Part of a small language model's weights: 14 heads of 32 (1 for keys and values).
MLP neurons of a small language model. Each row is named by its layer, matrix (gate and up: input weights) and neuron, and shows model dimensions 32-127. Each number is 500 + 25 x the weight over its row's rms, rounded and kept within 0 to 999. Numbers have three digits each. A neuron's up and down rows have the sign that makes its largest values positive.
A block is one neuron, or neurons of one layer that tend to fire together. After each block is what it responds to, as a language model described it from the Wikipedia text at the highest values.

L6.gate77:506477546519531495511524483483487513540487492485494471462462498505521505550495467517493485555489551471485503472469497460479478501498488476466497452503526523480508491520527495517474505510494492522478522525465473475488521548493480464510487541502490491506503488505470476527510494504528479483
L6.up77:509524482508485527511506547488494543473500465520511509504525492521540507471494478512523481450505535516564487540492504538529517509526498497470509508494536458501512506530474500487499517535501514489478450459474535515514511504528500506534456524528514505475480531510507516530470503460447538467
L6.gate218:447513487481524494489497516504497545502482487448546506458491469532504508477488487499526474505493501492480478485500490470487516501493470489538555534518492502463515453507522480519533470519556553489515518478490476510509511486509500519534557522511532471497526511475475476519505533464490498547
L6.up218:519465497435517501532527518516472514505485478477500541471500498517498462464474522518497497461502537476460498547515485489517495476516478541468541502501534494498498519471518469553524553488530553487485490488473520499516523477478493478494528514482550493508514524529498525508495493515478500488
L6.gate361:497519513514527462518472465472470534509521477505535560501481517495517547503475456500480478492464485502458469515493490492497463513487509486504526503562487484487522516424515543500509465492497540542524540501521481503504490514495508499495451511487486502518488509535463478510496495470500492493
L6.up361:486471527508540488473495510494518535481483476533492531472479487506539514480504475476483505541511525482516462475496506478506523484516494486521476500488531486505524532500535495527486537506498435528499502531491494530502531487523479523484511548440475462470458470505476527492456508470496485495
L6.gate367:505423482498519511476510518509520539456506491501508512495538459477543513495498492491521489523504562475539533498494497505448519464516503498491546485531536480489521520487484493513484511503506454538493536483471484493504513535451512483502478492531486493510480492449541457545489472474534464490
L6.up367:487495539526505486456501490495510527470467526479471484491538483546512527441480447517519473512513549483532502492486461496488483482507505479517521457551518501489529508525502528497516499558489498498503493506497506518478475482493498524493496545489530472514548504475522496549460461478548496469
Description: Sentence-ending periods

L5.gate1:491513529470518476508486498499506502503526473511507514508448475528511495507563525517447514516512472440494512468508492472483504485473495515485486476489497470543472547531501534472520489549515533533479539511489485477475504514427538504526471474499500510521471480475474486479505507517495533479
L5.up1:512471500481521442510516491490456539508515498473547498457487516493506479471546511479494541477501494485512506497524511477524519485532494506466471481526496446467443524498528534482530521464509514514510477474515472494482540513483540490511506483475499501493472536488516526485480557488449515479
L5.gate46:493494497468494496479495486527512435529472506526534531471499473472534510483471474506503483492503500467510479511453483532480467543532462484528491462534483512517490477486538512503509529493487493508455517486496465449535507497528509508510559511490479446540526519439480492491491502514502477559
L5.up46:453472517473539482477515490523520440498449518530520556486519504466506537488506491556496476534529522462497453502486500492472443521513474482482471501516492465508538517472538505495499516510527496525497526459503468513548522507480492523511535572505477441542511524450515500493535517456534493509
L5.gate82:491473466529526474486519489509507459487490533523528472483517496471515517484497448521535491512502543492544481502507515482505492491530502514514508497491483480478456483483484509462508503518508515516446459467503502453507534532473507508528525470577515494530484540505506507448485520495476511492
L5.up82:516455474514487503476486504503487486485509481506501464498505469471513551534503472451505492495526500521493508524506520472468472518511480517522539505488554484505542503562504512513505493478518494476502509458526487522553523534454489507450505501493500499492521493545477487531488530493468457500
L5.gate111:527525520501492478546521484487489493503538491528485517502487507531516510504477512527497499523513501508517465558504499500462463490482467531521463476532546526481476475506490530519518508505508524530453530461503456486500517517513492501487490512444434450549497531508485517481521497520496487467
L5.up111:485528527565506504497514523510500450540517521519484466513518482507496530521448498526478495489494489515506428488507520458477479526482471497464502499490458556473449454486546477487563462502521517462497494478470484490499538522492539520522502542475525475555517495538507485506477508485495472527
L5.gate121:460464480487497488506512509473468500502467509549533466471518490466534517503510527515465513533503524491480503519478480480509498506499484506474505493473529487503500494513533453494463517498508485513476556479475504468496528488461502504531489516493498485501497513465532531530485517541535491547
L5.up121:487486525596536484531486500493482506498499488511540425490542529485508529525475506490508473523491480495482488454523484452417504495477452512469479504516483503512512453495510515542511526512544501490509493478510525469517515511510507493522468529444506489505501514501519520552453524507543494507
L5.gate136:470478485539534468538496505515446476485486481477475489524507486506495528546461494481515521523517490472488477496515520506471488497500481481514506493480495487488506510519513514482523482498510528535547479508490464515497510511523489495525486478499492469453497493512480531497545545463532507521
L5.up136:495488527504505506495474452470517520519518514510515544461475502526505512499535473521474474479494515536475464431511485484508533508488477526525501501536493481524508508508514511516503517496491461505474506522539508504526485500505527517503538459490500487539518462488546507442483504498480460479
L5.gate152:510504463492484488478503479523503529487476506496514506483512498452473514481528453531521467532500533486526492486488499511480543503541494480488486485494484481487512511491479495562530509542523499544503538481498464485528520496509499523538512503501506477521495528464523498524482524485503470525
L5.up152:537479553547524483500503486508499471486484502476488485505517508488487570490478479516520498497508511442496485509472486547474484504493448496502516492484487441509523497521527568521490504491483488482472503539525505485487495486480527551479501506515435469486541486503523505519512515544512475522
L5.gate154:507459544510508438525465526537506478466488498516501495520512488512546504475484462563536471524535520470529477497482521512497468524497492508494492476457475507476502484464472527498518513515486502511485528485488486484512512528499499494487516535487510459533505566488516512551512542487518503508
L5.up154:497497495485491468512528503492476466525482487509513481491500482496498539473491518478491492550525481455508513462473458498508493514530476512548448498509468497528512501522494511477495530521488524499503568506508478469479514499499532550494524498489503483542499522445548522523515503492542492508
L5.gate251:499526528518515498516491512461508489472483514495504494459532500521529531481473522439530496498526517492507515553487499517490474502504510478471532482500537460506497507519496476555543487523482480543451506493536501494528528494499471522488491557474480489447508534504537517505485515548487474509
L5.up251:455450456528531521509508529507504471507486474530551518499517486443488482491508494538487489536515534504457454532490526494508459498483483532476545519510569505500495511482507493509510561470478484504482488459488490513486505503506475488516500476529534515532497492524507494512515441482465518463
L5.gate268:497474464467484548498496514524496481518481495490576459480529530486496481488519496458489504493543498498472528507492475514533441528500505512426494515503516489472483497481519471509516499523532515509511468497466504482480551500469488489517499516520492540527456525525494507519536520496482518525
L5.up268:455537442470493501498445507493492495497504568485530439504532483471517522503509540471508486488498494499512535501510482495513499504511479524434544497543520465483505500513540510513537465458481515512494494485472524507523529475439552510512463527505528511517494502521519509508498524499478455505
L5.gate302:497498494491493471488489462536479550497466534504508524503513520516498507477513495512505489518509487460543439471435472481519450505551489476538507485491450485539514524521499535496490544493508476506446501505467473481470456477499527510469531473482515483526501475453474525519494511449483505536
L5.up302:537499525519536469537450492501522527448493497508506465503528508520522521512485463477513504510521478470493490486467496473477462490449456486484493517488495457489547522479477542553560468471479503524501493491550478515491490497528528522478509545470481429502538498482508494510480528457502528510
L5.gate313:508473540550530514503491512494484454502491500478510535485483500464490577522507491534493483494446502456509513499486475494452500525488451488468512481557519497522526536510531515464476484485501483466514499507478482508499513496497523526490481508503482506508533485506481475532518509529528498514
L5.up313:509474512481502446495515532549477553471497466530521502496555471468566500470527474479530494492491499477544485532502494482506503538525485505526474490513489507523503515464455507516516519518521492497519530477497499513534538542466447540537524515486496467506518524483505502525471509494535483487
L5.gate322:528531513454493486536534488497481491517495517506473527506555510459515513512435493546518495478521472444489491509498488517502458494524477488484490522505505481505459488489457526495504510509507509503474518466510501482472498504500514484530506509465468468563524562507524523503501552493499523499
L5.up322:544454502525514509518523520534490433493490521538498506523511488490530544475486449544523502503545507489466453496472520511518475499501455490533470531521458511498466507453501500491508511500487517533483520471503484476537518501470525503497491501483480475502524514466509463511488518524503530512
L5.gate358:497502575488501481478513537511485548489477531507503540461518501528546504498502447471491495521543525483522463525494501497461487503488487493509484472531549486494525496494521479479521480515520465520522537421473488500542504560480497521515458527499514499510499500507491491495494521491543506497
L5.up358:461536547496488495473493499438502473486537536516492515471474496508511505445465500507509465482466515504510531478484494513504508507515508509495509443514481503506501463462513529499517461559479490518479506522439527466477494513498513505507500528469518479530490490446485519482460543501500453525
L5.gate384:445483497506455481532536552545477462474502494499498511492540530514504553449481538471524495509532511459525484489521528518475487512534493452458475503501510491473483501485450509529507450546502481525510509449505497472542484529491513521491494542448467470497502517483498492495474498485518503531
L5.up384:531489523482494516529468500541491456478527506502463486509497532553519553485501486559469473469526512504522498497489476507489505529476435489503493467513461514472487496499538525503474486495481510507511544551516520508540495528442517551511505467451473518506537522544491502449483508465484508493
L5.gate426:474483468484512501504496478517484503510483538525511513497464508482516501477496446492543523511524516497501471518495529450511430520513476532471534506512508514476539530501516479506489498499521472482489497504494564507506490543494475531508476504507509487499534502505490547527546489485470518501
L5.up426:445529493493538490477488498522490499517507519553485497458511514521534484517502481527468483505526499521482503529474484537507456520519522464499530496495519478509502509493530498483524508504487497531500486492449450477516502530517476501469524555517504470531502446509477507489507479471534513499
Description: Sentence boundary tokens

L4.gate347:477476490495521465526507513476472516467529528484503509492549487475544532492504470519553498514523489486490504492514511483466459495503498508495499495518524508490553506432455452534508528508500481503447511443509500500519496523491490484472475508485467502513550534446512501522480499489503531502
L4.up347:508548586513500533446507503504524525482522496481485503529515473476506520493501482524473506482466522486524516558486443497503524519501536487499540509517496511539509492517496536435483448542492505505518559498408533488457519507488484511496508507498520497501504535504482494503499481481528498538
Description: Sentence-final periods

L4.gate401:500548542524548487471505505466475467491559521443536493516476511529487499525514540522460463560481509543500533468507503492445513469471468466520428523511465494469562495553488519460503513491470465520507520528470459502523476529469484486465537514527492505475502486514504477485534512522530533516
L4.up401:476500451421474498454461539525491487473487506495485519489512503495538501488498461508532501453551500502500491503484519465509483542481499511484526529476451519497480501491522474473500516538461503504500517473495522494481479545474508522489477507510495487528474493508514510507513529480479491491
Description: Word-stem pieces, section headers

L6.gate109:518491512492522477462454521534500507484492484474533475471478479495511514544545530484504565515488507462512505472477488509485524502449456483502496487470510527489535471509482486494480461514536458473489503532489478468500546450469548523509460500520516505484502516441495523530559498481537502527
L6.up109:500485489480514493488493494513520510456504471544473490501474517471510474493523502483520494472541521503525476500507546497469497540520500500521487512517523430486483497440474473531469483532488517527461539490509512516478513489522540508488546489471468495498497492500505536484544484453464464509
L6.gate261:527544501508471492490536491494500475532532491498536478499463528488504499508509499523497507491488504464493514480458503506434492523464523459472464531532554511520499498513488526473570496474486447499530500535461519505500519509521495490493484455518495484533499458509516506508477507467510505499
L6.up261:519529501528515509542501543450506500478492505451502519507483461483499530514501472547533531507504531476501525534482534474476514483434507490511467523435530507541515486521490525507493503511509512511502472522482499529498533507517490502475534492495514481490499425449505479544516500510501534515
L6.gate414:496496528524540490472488487538510524544494469510506506504501514458486483569526478528483481515508472458508481496486514478484478543474483499560494503551515527487498504517507502499495480460496479494492538489442529463502496547501484489532525512510461461514526499531477518522502517449488526521
L6.up414:498506518518498497496524502499478499522520530465523571505489498503513503480478510495499519508511514509545505497483505524490526506516523488512557474479558497502476489470499543497489493499483535499479492512538477545456507473523501529496501526485513487510467467520541520495472522502526480516
L6.gate440:478499504500496536520558468527475520502488483517486463502465473466460504540452522497480457534516503496486507544480465527534494483480522506509520534509519493510481525525541496519471489488525517507487540536476490547483524513543530502453489549489470483474479443470529511529522482505466498469
L6.up440:491498480521526510497466523503518518444515485484455538501462526494493474498473458525529548506492515494511516503486527490458475515484511456516507509507504510492524527487504522539516512488492478500479517528535491560532414476490509505476539490495453489500498477433520509510559520504527492491
Description: Mid-word fragments

L5.gate17:493498508474562507518457515479486492482481484506535486470528457514508511497521500463512492545508528490496476494493474497545493486478517474465516481497488484521541540522480480499505502507488487513505504527483431469531502512424496484450508507541534481501505509499506551551498515461513442495
L5.up17:456482474503538518525511504512529509479505504528502479547549448494497481501508532504502521494505535524494546528500516540507502487529549502528510490483458516539505480500505508500516498478469502458514461531482507505552510474461483513506499446582501502475516515478505501515478495512482501491
L5.gate35:490483518565483525448491516484523493484518507478498524511471532508505538487516480487452567515457488507472497497460469523532482534469482456519488525493480512502496520520550471479492480497453546522578511520499472503474434479529478553468514482529505526473531506471499499496524520521529520534
L5.up35:467536488514520503521550466484497463559497533502508483497471499501512468515487542487534492511490481526506464519513477489506520503453501499499492472478521491479470478487505458491509506531540511507493461488446488520493512501483512456527521521478537516501432518522513466487531495494542496530
L5.gate62:489525507489544496528508481470468489486547445490480531477477530501451499488505481493549505532472474462478507464509509537488497521499479483514525529499472547495511500511458510462522525488500524518486482518530496515485448492476537481485511507521512558497520483549491513462546492498530557522
L5.up62:551487498527536483508502556528475484481547502517520525533466515529495476527470501526515494528465504482508501493504470505481500473483474484509500524504499503488539492481472535495426569498507493502497544489523471506495486454496512471513516448528515528531473511495471469482496511518530518534
L5.gate66:508529512539564509454502578482491502468521528467495472516506501520497497537527480505497490518458468479502480473473523488459522499495485460467486505493537508478502497518474561545473433502457470517478509465473496545498499495490487494489486533525512481470479533483486480516529486541502513501
L5.up66:468511479505536507452492463512474522501529475505473515506489492490505481525476491529473453493500463526486541504493492470494507541503521489507549529519505516475518479452510535517503471482509487551510460494503483490512480472484503497413529535503482506437495453496509492529483476543498528512
L5.gate84:492509485503505472520487521443486481488507552509505475505518460516493469548506495497503497523460559506515458506476533516514476471483481479458453499491490506491520519508526509523502525495504489505461545459463489500507503528489480514528503471502535489514483491479509452512522499522512461523
L5.up84:506517469490515518485494491507506490479486508417471509517493496521510518507473487528491484490556528538496522536518454532448507485466494488488529505520512492509484492505512500500513510478501507504475489470511507535513487479486502553528496472554466534496486496530522489467532479508480523492
L5.gate87:497486565481510521503493465509525513545513528481484494517450522502532449502528497501484503500473488501494529471501524513482486484509497518485484480507497520450501511534507524520502469503523503515490511509477490502476462537503532489489473432552490506475471479523511506502574560502504537498
L5.up87:478472491501561504521496495517492464479495533553487470483514510500501488516470516519529504518527527500521532527519505504484497466474489502489527480474497469530502517488466494558514523463501511540488461499473494529539496506453481474497477499534460495524453499576519526488505539496520498497
L5.gate114:474495512530524509475573517532505490508527496432502543474490469489480499504521532521513508520498508506515512506509458464520484451500502504465469519495488537488514512499494576515493484491506488486502500504480469501494506562473504497495551530541550484466487499493508466545534554508506495531
L5.up114:453477527504507507469482507506513463490513515488510480496465491543503521479493492464521481537476497507476485510488476477511501495511517489464475543550492509488503487502475517556449456477479458523537509494488460481490484568497528466438484487492495524487512506504476481480498538517513459537
L5.gate206:485487499540512492459480506487514519483520492563481490467492488478511488515507508506451494534493460504539533509473523525482488517518522495517489541521488504508498513515503512509489499495526481523507519529501452524487520477478508571494495471540528507517509472496458515502483507484509497502
L5.up206:492496520493503498513548515531532480517535509550524475511464528458495464495494518508437489493507477513483530484484506533454482533526525511516530509472503516528445527522468477480471497535494513498511489484508508508494511463523462494495516514496498530515512489541475509509492502493487513502
L5.gate219:470497521547542457489529490478500531505469517474521506479500547518496514525554534505460510567510516480497498484498464477504513501452475479519494491509501495502526497504510529500496538453488487553518522542476508515481511480485461511501486519488511471477511468528459558521495524525482477494
L5.up219:503489505503483456520511467505492496531514528469474491489482492544552502489484518550509534506530526530480494497527546493516501485456478506486483490494489517499481502543522527485543520502500441523489481502492513517504525543451499479487467495514471493457477481534463503499493473566489511511
L5.gate258:494527540513482478523511509460511524470464439502519494520426530543490496453501517524482513474468490511508481513505491467505516479542504472511459471485522477476484484538478535500527516520497481497511496512475538461488513542455458526516545491583479513496531467533497462526495502523502482486
L5.up258:510498500525546472494471540516491532454494494563493473498504508485516544505567503494489523500483484490533472535532493519518463485514475511509513472533484418522518597493475492515479505512487489476484500528545506514471497503469454516454455514435508513500499472509502491513527544507480472465
L5.gate378:506507550528501491522489517505514489477515473518500483499491546491465460548505522495485495492501476476528518534496508509487515467512511488513483498493500507536528523525491517524489499521503464483535527514500509518543513478473461517448486461539507522440464507471485449509490526571494527519
L5.up378:488521479546527460498499530488458463516480501503475480489478498481510464494540525513518513526486478519532503508490517522495513482483478496507486533505477491505514522481494509520501473520494525517508505495510455518493502537476514476500487433535557515489496477530476490493540468524553477541
L5.gate382:510477513486476513458534532504511535493480524513501491504491505535533458452467523533464541496482550487484507538466524540516471492515501487504481526498514503496472498579542488494441503561526527496479494493510490487479541523497473519489487504498500500469474510498545505517529481522526498463
L5.up382:464517474504497474460554533532471539480502516508537539525518507494513500482486546459481462517483477469554481516507532501505509483535488515533508494496493435519527516515518535492497488476494472508513535464467512479500499489514496482519508530507476470481491503483508526509508547495543492518
L5.gate404:470481525489521432543482490506440483475479505513563523504509496487480483541514510517464492526487508486503472521482485497522469455486497493518514543514499490525538534557524508506501555491499476541516514531440509491540526497497477503541501476525537489468467455509480479537526507483491483545
L5.up404:475512568498500544512514491480491463513517492501513480522467544471505469476492492499495444504530483440493470450525504506496511496446500523465484511476486533489507510509485529520488515464541504494507456525516498491498482505540494502476536502474479511456463478521528498504601543475470531513
L5.gate409:441445512514528494494510477499492462494494532504500517453494488485501513495509509546461494533524442514544498529500499511484506493478535480522511516520494489491514525488505487499496506470505539553490503467509474492530477532473489501490471480516514509527493479525467512519500533489485530481
L5.up409:477483477535546478503511487499475510495476520487515519511475468473556508517503505513510502527481476463524516500497519487461479494432449492485519515466521476490491547565515569540478533458461481494475507480476499525464512521512487518505473506519496492491536485473498510514536532470498497528
L5.gate419:491494522541510489471530499517492498511519503512470474495481504507461491553514540523475566591501473504546484519459503502490498475503494459515505503461478485534492483528489463451479509526483510529489515477430450495506506512513489500462496494513522500473525474516480526521487512487527540503
L5.up419:497467510533516496550532506469503518456462508484536495559461544491549475525512487499523529498480496538487481481477548497456487480481478495476490517456492510500548537506494511555505456485520489465497495453526494486520517522495504479490432511485514520465535500547459496512519483489504498486
L5.gate442:492523472491441456457505509528492486491515544489466495470522511539500462475463453531527500508509532544522472514478449505518500514502499484510483478553479485467514455462494528524474514472533488526510518517495497514504458486504556519477517498507547482495454508527503539483457493468515497468
L5.up442:497510534503498515463449454466515463506506490474498484501468491493499492518533485528511502507514471453502501513481531477527515492480497487551450518513486530493459486530490524475480511447487533553470541492519447524480500531507528533441516489534527524517494484512518540513545497517476545495
Description: Elections, parties, awards terms